MLP neurons of a small language model. Each row is named by its layer, matrix (down: output weights) and neuron, and shows model dimensions 128-223. Each number is 500 + 50 x the weight over its row's rms, rounded and kept within 0 to 999. Numbers have three digits each. A neuron's up and down rows have the sign that makes its largest values positive.
A block is one neuron, or neurons of one layer that tend to fire together. After each block is what it responds to, as a language model described it from the Wikipedia text at the highest values.

L2.down153:547490485530477533521555515517518593557442487557479509480535524494485534516549536480521500553580484557522531467503553490519456479449571507530479449514533461543451438513574436531537551555590539397561503608496459493519503430557387522489593523419434476499486430588424589565513483445594549378
L2.down180:521442431498516573493572540576554441373549534542498619458548557506501531378518480478480487534559433516522397519519443465557561518571524377581464492542536479453489454448446518480483488528440567470523551515478475503528563503500544475467508520486432458565518443572554545532491463458411497519
L2.down192:491466494492507497522557451526529501431556385547504436502560496512523518460453525449442497580509470565528412363567493509535483562485515475499554405519520502496524514527534474503455526490575450529452486559530491503443665509523525408480531487492442529497454449528525517495450459463482470561
L2.down379:558578520488492465451521400442504473481468456492496423542532421468581505557485560505526464518505543492447528476497545565524516558469452468594391503524587461467617476429555403421480457445524502568566450465585512479475492418492435546455479520490414517503495398572389546525478482526491580441
L2.down391:475478540475527537435332533524481389453495371442467443441552485520500489493488519510446533539541516511464441416510560507475561538465529588622485535554459478461485473515438446412495505557522465468514508429611503402493511497427504579492498405501485399558470493531510473535505542535508520516
L2.down417:517460495492570676406640533453556453517459431452480571450506526589467442344474519512436500471519531461504431565494456489483396506541492510464519434410428498479573485459586501525443581571502521509380409499552549456544582619535524426509552428444544509561539432506538504533462529540541500482
L2.down503:455496508501564430504422461497538482503451440554489440465561599515586495560461468507448571555479471544471438451513524433466440510554474542447446410557581565505504536566549534455440567541461463494483441515529438513525522572531480499458393525501489559470499409592560408533474528468466526563
L2.down663:571538492510523530514471514542533547440451451551521499380490522444527473539444538379467511562511466519602459554492419472512551514509471469609448530532441569538547479492464432459518469508454494515536496466497526514407580524495545451473493527453459476528557448516457473485467566545386548536
Mid-word vowel pieces

L3.down101:587541561478536605521423484484591564570526420442520503486459580556499409538469561444455473523376542509530501459535395433495516507433525493550486513407449564530507544493489480433545418518536523558517522584570470518505467518565506435529524491586449395547546535477393488478564516504495499515
L3.down165:489453407477523526557506520569500422369504479470449503504399478488480421461452473537462473509588452528441572535446481531473538511528594497546523543477544514454543495433478530513436452531542526504525543489502457554531519507630580513494481504636451408487459325505453537464371491519521547519
L3.down230:482472410461540444566502546479489417437492476440416479576434430501483461569442439547512546513583519518465552586427491436526539399432493493402466538479456496487571389454422519550487556461486530457503540459432512390509471479550545519600450472507469475480498512477533552506484529422540470476
L3.down457:493502561446451592460481475539509480541554463542480441470572496457593493480463466459623456567483539509427412466645458475455467513533482435456459621563593486520516461552487491516585535460426499565524473518483463502447548436533562501449499547584372430484525555511532492461490526422511545643
Mid-word short subword pieces

L3.down245:478463470541605502420475554455500484546580453493469512509512515495469531527479427456524477503511548459428533634468433447507564542512411557488500523478535455534569441449521532468543462486485479595508541583497474545512518484450539485440500449541562493458501539422578430518648568540519550444
L3.down594:499463540545522576541468568452554501476474480474587533581446582424428526557472542487404463593538453533450455480466504599560497528472409521477500553499529521410527529436557501508474490522554509391489499486554443449578482525462455504454520471483477424556537594496496509456576452558514537508
L3.down621:528490504546507554477506554476525498472523437500528538480542438489452470530509518465494518518511522419474474553475472456477470455581468541452527480532513547504512476464474485488512479532540487498446533522519485611521512493515536493497567431520428449515593578473476421463469461486548521415
L3.down684:474555514467564601476415449465523486564571492545524432505575468487489471489537484571496533384482490561476537530499512468447608521460443516489475548510527534482469509480428416452374480515507543600496504496517517492567477482490469472446495516498466514516389524461542453436527547496633544471
Section-ending paragraph breaks

L3.down463:496475571570508605494463510489460517407612445528549529530430556481534458482418477419441513546545519424480583609520559527484532515453484396443436475585560521566471421562510428465521497508496457599534533430473502494485484427688492481443517551408491455485520508491426531514447542481456583572
L3.down554:503484529450444571503402468521492528493562454515562616539504477565472563507529464450468617476557522569514459475611567462445471527449505486532500600524482530434506448555519556559462607567473424450514446452495545489411483523506564542453464479443559456505531476531486490498475534505548533501
L3.down605:491498550517471580519455562535482533521498464490524473556418492500561467480421457482494460562540499506618530495422541492611445491507502419464578548501624500549522550487464545500534535503499431489561481514463518535507483514474448558531526532460517520526471607521492437551465520430511488508
L3.down609:549513469517464642466508524529452391472490466464507574556538517512451556518541484461520559539585434473529457478588482461407493524471518516509461513394438462542557449541515465516490528525519437449496509502475493470490410547476652455463511520554582439472538535496444487490503470429517427514
Noun phrase openers

L7.down11:456482507561526546445457574440465564568531519485573538580377544461523512471499489516462529418488455433607457436470561447629616450521477547502479488478520506532527567482471468480495507488472499563440434498409444517444494512482536421527486534518479485502523555455519556515538484553567564542
L7.down462:451573465523479622471493454443421519519618539566484549521432386462491557534534527480448521406457463478545466477516525489577448497487525591475476530526533550495530451516527440556468496539477446532509515488484561473431508479569540519430463523501479509549449571489495548528473477550524605598
Mid-word subword pieces

L7.down270:523422559538646492529523496463479431448502460481463514560463512486496493572562494473502563498485472479519535411548467588474411556467556422429475520499440502551563517459465550448554475525562487449522447539479442384451468491455499609597513502592568479384469504559483499581530457480468417484
L7.down629:490610530518568565548478530476456534563416555596504525478472463495529474542531448535438533605530536583487603487394509523506485494479474524473480482495522497585436551569391486427416608517470446496528443498523453429545596504522412518509439564612417514554478453493473510502446608565546491550
Early word-piece fragments

L2.down5:468549494559500536520523518523473475493541496537597455468489538529487520399504488510567575507512524479605459542494543401467499543534444482525493429462519487418497487406512638473471567506597546423588583546514463479522465508538493512563528459511539455516466528505503474516496483558538547574
L2.down40:522399433507632438494559545524545599494463433588508541478530371513498493465531510522482530544455478590565554455532446518503587559444538557506578420499463514381493478451513584516504472518563494508585509530445558521482522578634550525512554514468487525473446483531539515534505509462548504485
L2.down56:476570469525579488470503489420458544549409462479561545502464474480562557536576508577461484448459474507513460477536469437487456416438501440466437502423519513527521476561484531503466455543545564530485456420535552492533446471478477574486450585490443516499490428559451524497590396456629537440
L2.down121:533499544521484533522493567505452427470495531458555529558485457449519492456511591510495514574491510464540509437488464528425469572676510560470520545455564502521454476485530458532393462507448441512470513468549470505519474559512494507427530469568597497513471518443567438445547540553473439570
L2.down127:437453469553513519497489496530606514450456441554542546459504381439449532503525452474514534592517464547474523540495512480512524509490428512424546453564432562462495548517565480577504542447520539619502499412507518444385414544437517533531526542575540506635535420489631482516457517479540486425
L2.down425:536491524539489429506567463473457528542536505487587546431520507526554480500461505494503503538460454483457529483483488439405494426476469495480496383518464559549623522486531470590531535481508446504554491550494505565530511460489460491485545508518456504530531559521448498541464494483460543461
L2.down557:452430524485592465461590472474462548503561553477506511543592473454421509487502420508508488592498498537425458504444424454549480497511482536453622444491455499489516432415595530539497445454497370465494545527574437544609571475444537490454539519450567417508512584480560499498499544586507489494
L2.down670:525466437514515443521532476452448498467561520456436448485530523484517512501433503505537463486567481426481436563570478453510607505509407452556580515560486494499500592586455490521542590527487573569479564446463517468528519474598592485497563402438383539548613453526569439498604490499516563465
Section heading ends

L2.down41:563505456512502435498488463488579525472581575514563511521500493548497529592570474473514499472501459459584453452490499520454500479430488522505452533607517553485524468509488565542484412447403450558504483457429433501542513517507585497559567574506477509431493451510539503458520522431461490515
L2.down101:436559466540473459545442453464525511480475511546529454438536529575546488523405480561551528602529508532462598488521550565356570511504508449510571467431477497485495453550451520496423495439515473545556481508482580504526506527493516493532498538483454530522490485467508511544393462497529548509
L2.down184:505555419525520562474495451508543526508540397485443572534521553514482409406484558555408490467398470553506484430452484595403467529448496450553463476495438549464376357559529592542566553513436459437455477467517517542530489430484521593470515454475475541525478564512534362577433438479567480566
L2.down216:431604494513571470475507548547454568491527518418547508485449460571478443376452457578474533510535501515411433473479498591400559485575470422562491440514474527545507506501504432502451448454461407561495552488482424587519499504466529525538524546518519530491451433505552518554455515500514494428
L2.down361:537512384528420431481585467457535531445466496606449560518451483545416466585464450473551536511362497544472451433464554469493472535583466523515570550488468468436536568522479470483458563514417499584455513429535442546550535533508518504517440538478463524502486470436507467537496507559511457524
L2.down619:473470466556484491512539445494539473393475428502465522488614402474535476441502441470556506579578537618466469518571546521526600638561462596530519521479557485441353501423481465509545505483421461530559416506513487552456540450489506571403496497453560474564474456548487410555471522457551539589
L2.down635:555562544562478457527409406458529468453599478484496547477522452392503531463582503511572521382530437502466468475544529478430507433544553506583425527546481474521491536494448526431444514499508456484477477449546553387483434504537501522556378444477559524537555612519494501574444438522544519494
L2.down655:542465526499521529517546532475459533404398541566491387458554560468454464553441446455520512441433469601471594433529465517492525477479473489470484485523509542523462499513412441470400534564518537483442491496445450538422513577474501430453554520498453441458560386540412484485361499531570479410
Finite verb after subject

L3.down62:510467395501488414521529434475483531476472486494521465463567453573495441491484491529503544511554374497512451479474501409539495471511567542447421498442605408504514492530436548485522571504567520434429431463547505573541470406521488526427562503529603465506557667558440457424488461531471440523
L3.down191:485474436443487381446488485482475461503418460378486453515592495525480462525528451514507529443492380476483422463408506401482506530482517535427512551436561480533527499524406632472484516506532441470494451463594441517536523503552466522481514477491552519472455592551450481512473417497491470382
L3.down436:545544499519485419537480477475342472499406397408517466515580453519487460452571539517524519482422450513496478473474502425463492527594511539497604578533525479530547450533497458437525451602591528477609493479506572546539471582569483562464522502461551405530497477459469427462523484525465527461
L3.down507:582528498511501458490512586570498571513428502386548439500550456506452453501414513527537495444459431533428481460487433512429535486491582551446509528474504426504428429560529606459517477541574485449462431510429409566501490456494430534436518443587539534577544720562447439464480446422497500471
Personal pronouns and possessives

L3.down56:597473477511481453448458527411493488449504624452550498503504556430514482430472494412531528525518521482482474484511476497597492501515457456472425472524531484464520511548441437482557490575583499493428580532547515466588490452529453594423386473453549530493544445475496527441500520507539466515
L3.down150:493430528448488515442457468496439540439525459537495449463520460445529375509428454566493513539503470486540534477474441441543524487515484497546453431504514523449456457454441530495439503460450456443500514533577468486470527489492447618542553475565511509461509594624489534602489467471554522487
L3.down215:469525581486420625400545426490492541513537493490592458525483526503439528445459508471480445409482503571526490524562496571457561440430479502483522443520483537528442485564497440488524545587502591593519485541413449480495434433404391574533541571478462547505501558446512537444459487480529555509
L3.down366:542426433514543327438499467595512384536483474452489443536495476479393512479501491646542451460482528464556529539520526468447483515491472525515508478516415486504528532529457482511418460540459539543601584505529422525559509548522492414527420441460472485408554499553463430569535540542570537553
Preposition after participation verbs

L2.down79:478550469572571486552542526477466474487545538485381513517537490542544478496524546535536513477425445420503518497429538502560471492533535530533507483488536522519466473441430446500559456498574574484516450504411518564450619433585560525456536415560421547415591552465591530432504491566484522509
L2.down117:527528475507548525594453446430482444476609498499501544446463500442571441411518519502512514512498483441549473416482572632471539431512552501488453459465402455452461445475496542582498582469480444497573475566461576568479428482465493424514615394505511399497494537456477402499502500603542450451
L2.down128:473532513470471595452514420618544488466463529486504444587363566557371529452520504515434586473435585538474520496478482468509416479501579612440447462543593497491429404477568499438474428449593552475545523502514566468564470498575471491566418549455446512495456492419519504514480585474515543545
L2.down141:505403463467516549479484493514440570479430533519457497502467466489494482490555480503460501498516563440501517435491489547558538480589556537426524508506538507496548537482433549386501523524513446534429500440484459528562407525432523466475471474522597467459457521478506484430444471555532542558
L2.down255:563488457470540355552542564512492530551492464450508475525513470541496521572485446499459456433480521489487473449397497492503465456519551507523445508503455537566445554497451459463510446427518446479539425464526448499559456531521428491488506434508543430379462472562522449495468524518511488458
L2.down283:546541490534502425511504544485414479492485561414516509536485456531493487466503475549494428506480524511438427535415535517490433533523426457515506430507446356558477496491469555453508540447561466509513532522475497554452642468486589431513534492508444526457505449509451484488512553504564429461
L2.down302:479529518508584404509573569444542433544551515472491488479525528504574552527569436513607597512501389430537551495538520508568440451465449521482489499538420525548445487524521443469495378604431515471525538522479498542535480502487518497462549404531541576509499521522537495442428568450500505389
L2.down432:487511433552472462583479528464511520579471573514491492577636455518563480433507541498528547588386515502445530497489517424536596508494466436549574488501524500432518549478503454510540556432510479485583489479514525509593497441548448488482565563536489505446595494578523522516448461564508617452
Word-continuation fragments

L7.down213:612583439509471551503407445505557483570534440486489552552516558570498403530587559458516535539481539597472522450540492514558530578509509469552449458559538569494559445508475510569547519520494480478454453534499500455452536510568514470588515514372518578563423471531472499497501435461505491482
L7.down587:571501421558479496450463454415468523466458500514484458570416511574523441426522449505507595531523499509484462490468451537518497494426437542457460532582463429460516513528490573528552541550548482411473565506531516484478463442471468505513504416503505517464413512543458482491517485509565541523
Clause-opening conjunctions

L2.down171:499467539558474550429632479531508460530478524478460523425490488501576487491464445522508486471497491525503486443505399532510485561522552564563564518517498593476447540539454469460545495540590523552545544406491528557368470397462438552519466464592617507495581586537461449435554471452555493524
L2.down390:476545503578526532530481431500569497628576512445509615548498481458563575505512491498542461462525602472503497494573485482508433504506481488324492514483479539484532516524477460531551514589377544563443435498532566482392370480541463495482556482500478447608463478505479551555497509357544424498
L2.down493:456532501502566523533438482574508554463434519417521473455399480532542508441482529502469570502509488572453473579482480482479469503396483410580505550493564520501552485446437572539453488582567620574440451452504495532454538503505512503520465491485538507423539485408494536432524508525562479525
L2.down511:450471510515487537516455459506482470496498546514424509544436400551511480443562567511485576476553449513452558580524499572474502427448535459525527436495500459465565471485421552465556495538475554524576578567534474498514494521540552578510444448610576493510554565526516515503518513545524503546
L2.down559:499498528536530384502465627533498389485480470568521510587530462440509513497545539523459521563486521543401520444484548519514506446543526508521604451455428485482486557517461440494534505521555478528608458542456524510623597514515566358460485434463428486435525467509459438453507536423479491529
L2.down609:464476623520505468492569533406508499468513500503528514524468443391471393457458491533549480481516491416436430632495555506471484527522447508481533515581488561518482588545544476487578423529489449566470522496500512563473581507519493481531526524536511493541429539407422471477416503428478587509
L2.down641:454448617539540562524463524424455504511549525463534515394503428466437488476477533517482536533498522465402529580497560526438527536557568488528649502494503581507506518426482456420467499500519555567488520521402575492495499450603446459538446589486509526478497411532457547559524495516511592497
L2.down668:492536497588569584503522573515428459492434506524465473490671473571547510530434514531461436488460522463557568549529495422497492514603529556444482537497480499539580492522538509484513489420462487531549429530551487511563414545520510516465538496492559439511528494529528473563464487532506469520
Word endings, clause conjunctions

L7.down302:521457425563526518601446498504447450396472429501459500445555487433473515440507571561455468456480503517483510503504428510525494561505585492515493532471518480402483540497474445490464480434437556546465517456506532400589462485541410488523457530443590615461491415516486489443466497473445516504
L7.down400:542472532572498517485448556459600502493526437497494583460478415539428522542566495593441511553469494479417528502436457404460451549452464570517486506624448492506564543425459576498525514424504538475467503482458509508465523476465447543453492469449410574463404473507502524395557503490487588394
Word after a proper name

L3.down100:582489444486587654529512505542479615405586465518481427543453512486568475464441518500487447503387409528540498464549494522481447391533561504592532464503460456531496524504501466498487482556549492570547600500585460563496482532451450478495597504426481469477517529548478450412495481447468455452
L3.down128:550433561437533435505518530423434553443521592487569484489477493565528434521488408512492504442540480566613512431586538508549550445534508401595543524442472503468529543431481435496503559477534431455471527506528503538507543495490364502479575433531467471477481501576487591478536506466477517462
L3.down261:525462489448502430522531492478444513467555509501558487518585521494554504590451557480398461491476528560505564515562516604473501427536526518500559527483431477527402467483421488472478547505500473587418533533479457515482534578489603594507531565498536482377532539561544437484543408476507586472
L3.down351:586530480423586576531518545494468561493539480518520506568503504452551475564506514452487398502459478453559493489523505530501511450579468525590576531436459449481458598498572505566499558502523356516539485475509488503521500475520465527496585459414525480525486553576493496444553550501472569437
Capital A word-start

L7.down209:525425608570536438498514488475499591613445401464523548431551445538519513508577456445544533534420461490432471483475417518506477465553507608458430521458548561619461463539548436451506626498506461486442400487544555459490508361541455445575528524450529555492500437559385446532526460487569522527
L7.down451:495538561516524598447502427577530447529589523470424530486445521430578464449451563478496497489555499497526470575502588597510514474455498523526492421602402500471475507499438503415442569546452456495517522429560504549493541537485429424487448564441584510498603359550542507442483477553566437468
Comma after date phrases

L2.down224:463461582498508498541534519475361412447457454547519500498436509436548559577558516484535430358503511454498479419535466499469488384498531488583577507469449429536471536490436542455484482583599625409533483492466466541482423428606484540497529472412421441448494488461597440503455567357514592551
L2.down281:445509482443558489569549449380376563518466550530494531489554513494467487511527469467539477446564568429464497473439498457603472508571605515545514462450535451501483598502475553536505352529437444562511504580441544501621462495530527489491527549442467489423537532416556447532541484458472483581
L2.down307:533441561483580532531499448464343449507511432552442462622549459477486489575496534538488487451501486521566494389542497471515467492475476552435558546540440501532490497490489498550450469506475521548451438417507505486522556428486384499469564529537391489491470578505561410466550486382509560542
L2.down403:436487535453580548492544427454418570534552445550572430504449526505534458545492564437514469410464527544519437464525491448512435573503453482491583523471565509555428473479539504489483423537420545536588533557490480378481531446630542543442532523444429599446503536461489385421449462477489446505
L2.down414:449546505590563484494480524530408504424446406598495557505550460446507427518549511550527415491454494535530383563489478483523425520496528582552473529439523543435571472392549477510488537431461540479562486464534437522521507452487489608480457469518618454458490506478506424492440521548519565507
L2.down424:490435571435454515488540488451570467560558543538417393459556551558481444459544514483523432478503539577599500493413441420500438491502559470387553489437550575548529496555491521475547454597418518511529512419476463496493554524542518531445520512517446484479550521440561464445490552448399585437
L2.down451:411475543456450531478415498457530592517438435467411500504471498504460524511543497373415507502571543409382456505460454507532433558448564488446467478502452586586507482399457508468549550486511437508631468558564441488515566511521530390474456494463398486522495569464406566578487514443442514489
L2.down527:452536527475493414522456500473503514465411529470531432444466424557467436535534418474504584526588506480507401429594607567482381463418528512475523533529501478590458434502469393537461499455579594464511578469528523486501595479450505542537480455433558465550471537492448527457459537508496516438
Mid-word fragment "ig"

L2.down1:550494426453576479537449566492571448408541482478603520490551438542513451501522443449540566521559457463502478433541577454530524539487537535501503440469542490471567472460544527497411498557517435502499517432559499521529484480512492493516446492394478541579544551552496462535426499475549524480
L2.down7:450607500458509532567492499575523523494504450487571443442476472461606467479431455489407527506539494495451400455505441513487603448444565417399474432517442499547517527475411500531570539507450488488514533458575512489501494495594509528477380523542495578461506483472511598460484477443433449442
L2.down102:513515487502498493503456412389503384585463433437506377466384539486509448456506515462612496505488439501507598482566496566533583517504494497538559470475570451452421541423549544591481454464505498495522496400522463525520395467462548540424540513450607521580512538494454532507482531522558490522
L2.down406:491481546445453356513516497497569453550418506487496514531594428517452530530449567557589573495500447486437414489463418413408515475467517570450458512530549458541549569533534566456489481498540516478511425464455498507595518506457516563519520528510640485532539642500467491470517427537531419497
L2.down524:547606516407479405545551519579524510528484431496500498494510546530521463508495475478473403414537480540550505530572475412545494586582510546503451608544560575538538471472479473476411524520509482486535457467480466538469456468496458464491491493581473428465454539494586511444502482502422543509
L2.down525:536514466486504575517511561478491465545570447491485531510589520452487543552550490577501477442403481574549506453559655528546522531434517455516445548547554502492446502517518524442515538358527500536492508468464510509499494484622501479446445549598503505507447457454577532516470513448535474483
L2.down603:450567501436493512597489508483519473572434566427540559427505512584432484420473506411492500436541486502461524467468483516491460503454363535451398441501520449440535470437523508506435437563477495504403484339501463529553522512563454478461450411501479535601438578491485563386519475469489428411
L2.down618:499541505619468494548541501473514425525601520497398425449509519518533489558472515481487448474510543511477495472573494498521439462503532568467407455487466453458529510423442550585531572468504495446431389516500524562448586499471595522510458519603500470571502519494399533483479486563595585474
Masculine possessive "his"

L3.down39:526502485514447587598472453579574484499577443491462423561419437536451497454486582473486594557512487582428507453500377548398451431483493546586495521500538515471516554477482547471515560504498479470484466440458500519497535484423579426436535452561515557455442529469510514477417550516497493464
L3.down216:586490546467434539577507601441513524408504465565502528534445427513563516511448507469483538547495442500474537582553575503504481487465479478485554522585494506546437528469490515427484538560492538517401473414476583622528579430488488497507477515462410485444433544420498475468392526606434531507
L3.down462:557573581567464565508564490385401431524426456438447423528476437451492537527501454516588466600524507557454481552374445513482499486516472454403473492525486537479454589545457518505560590490573578472414522482449498561495476501535495479457579490431444520476546466510471548513567530488458489543
L3.down619:514548465430555637482499482588461396548424461554452498555595469548536458537515515473449567546369527444417464469457490516410561337514482489486572579446512534435594584569531521467469512541510457556623508466546572574554528506518517466496514539455455480579440480495520483594490459529480494522
Auxiliaries in reported clauses

L2.down145:525474533501531585502572617439454534427537420469476494488494452552522472494472556554544432422440512425586489441485601450504450504576473476587499538469447513544504545527524466475568437551505469510466521553473513613549554496536476447473517578477553468419502509504460383500573507534493523448
L2.down299:523455460595533478443484506480444497475466491505443464418557534525527490537414499536514535546463448495550550497467538500538518521569479560421520445422491484524544495433544442472471487548583486502464535476483575521553488556545392540449555473454473448518449543495483448502453533582568439454
L2.down369:470561453534519518519498556485580567540483549533541573479472498578405527483489569516477442545446497487628551538499629471472474503562517469535551530507512539430446461532495433403451441486567444438526489430433421492424537480366568388485558477426531482413565486587505472541542469539500466478
L2.down381:477529513487596626529490457414510474490516449532532443556483604485528465565479505498578464480425493481537519575510478492496468537582530502590482619527557625502457550475573502532461457513502474555447498496426408507456566472588487514560475595517493528503520575473438413480490525410482464466
L2.down444:531457454456580564534519632453549534563601346489524577539468514582526461559521536491481455443518471566445495520580480572431530512521375599456521480452523593547568525473474438520391553455503475535558410495461488493532510444520513429508395530464486497569508619432454491560513483506541535528
L2.down479:590498489467467516618578497443517530526529471453466516547446573486520443495496509569488531516511537499526536604507463499425368514477471531531560472454491491477413580482529612472536543491532563540560492487480556600537553469432424493590439427519557553484537503544588474513507489552471516432
L2.down536:529500542490472650535530484493459515391564502486535548453514448513445527416495557452602433552551532434467627506474528441486558559451466422494522420645507544505493402439493493487482427512481507473592565472468502467523484529425542535559505506462464542530421590519533498507388481413479501456
L2.down556:460468472506523472468558528497627509442661406469516500487513429575514462448471488560445504526548530495555514508514496483507524443492524439566502652551490529490521441523626552429545490418586517548505493510481529482421511504405538541518544546516548522541445503467427483435447513476487492451
Section heading closers

L7.down289:423500553504452528447539515442492472481474487515550494531431409568521401457520456514463458436515488526500490466523463571455499521506451515449483493468479528463536526524453504557504440423472520485493472597494547511517577525564500483490456532467434485516560523535497546379583482424558520497
L7.down379:459433481482469532439511456542516440422621511443578527497524470548531449496462413513474540520548547493553406467452432509451455492477530488543575505532528499556444515496551555469519406476443492480479490454478517521548476455464452525560612554482428461533450455575439446476549465582542503524
Verb after "to"

L3.down5:562414462526570512466518490447428520588535476536512481540560433452503514487616448523482505458476509604549440476579497491471439554405640528465446564512512605494498510448550554484466530481575456492584527466475503525461566499626482493476512502474628505504490464495512480517513481590427436488
L3.down263:480499444423598485532438553485434539437479518520544454579425556544565549490439484440421494519455504543535606505458477457569449403488466490646499466605544491507450491485493525438476465490560546423516597433593521448525645414432595448500498562567480471561441492476456439494418552625557473447
L3.down568:500470529532482508446520417532563462505464541511470440485506541488488486492482473539456450487524464437472499377396569459610550436498489546462474551462452510477476470519485467498492480538480534429442385434538510457577456444440432529491485514477435521488474511555502490512472531435528616448
L3.down641:490405430479523475465505542579545510541476587522450517519566530495442501556576498466493437554404448503435544450433550527580553424597510542486553534427497547457458576486430534479513526572482455406478443401499446442557519411415467594557446503556498501511529531625508510512539492589495556463
Word-piece fragments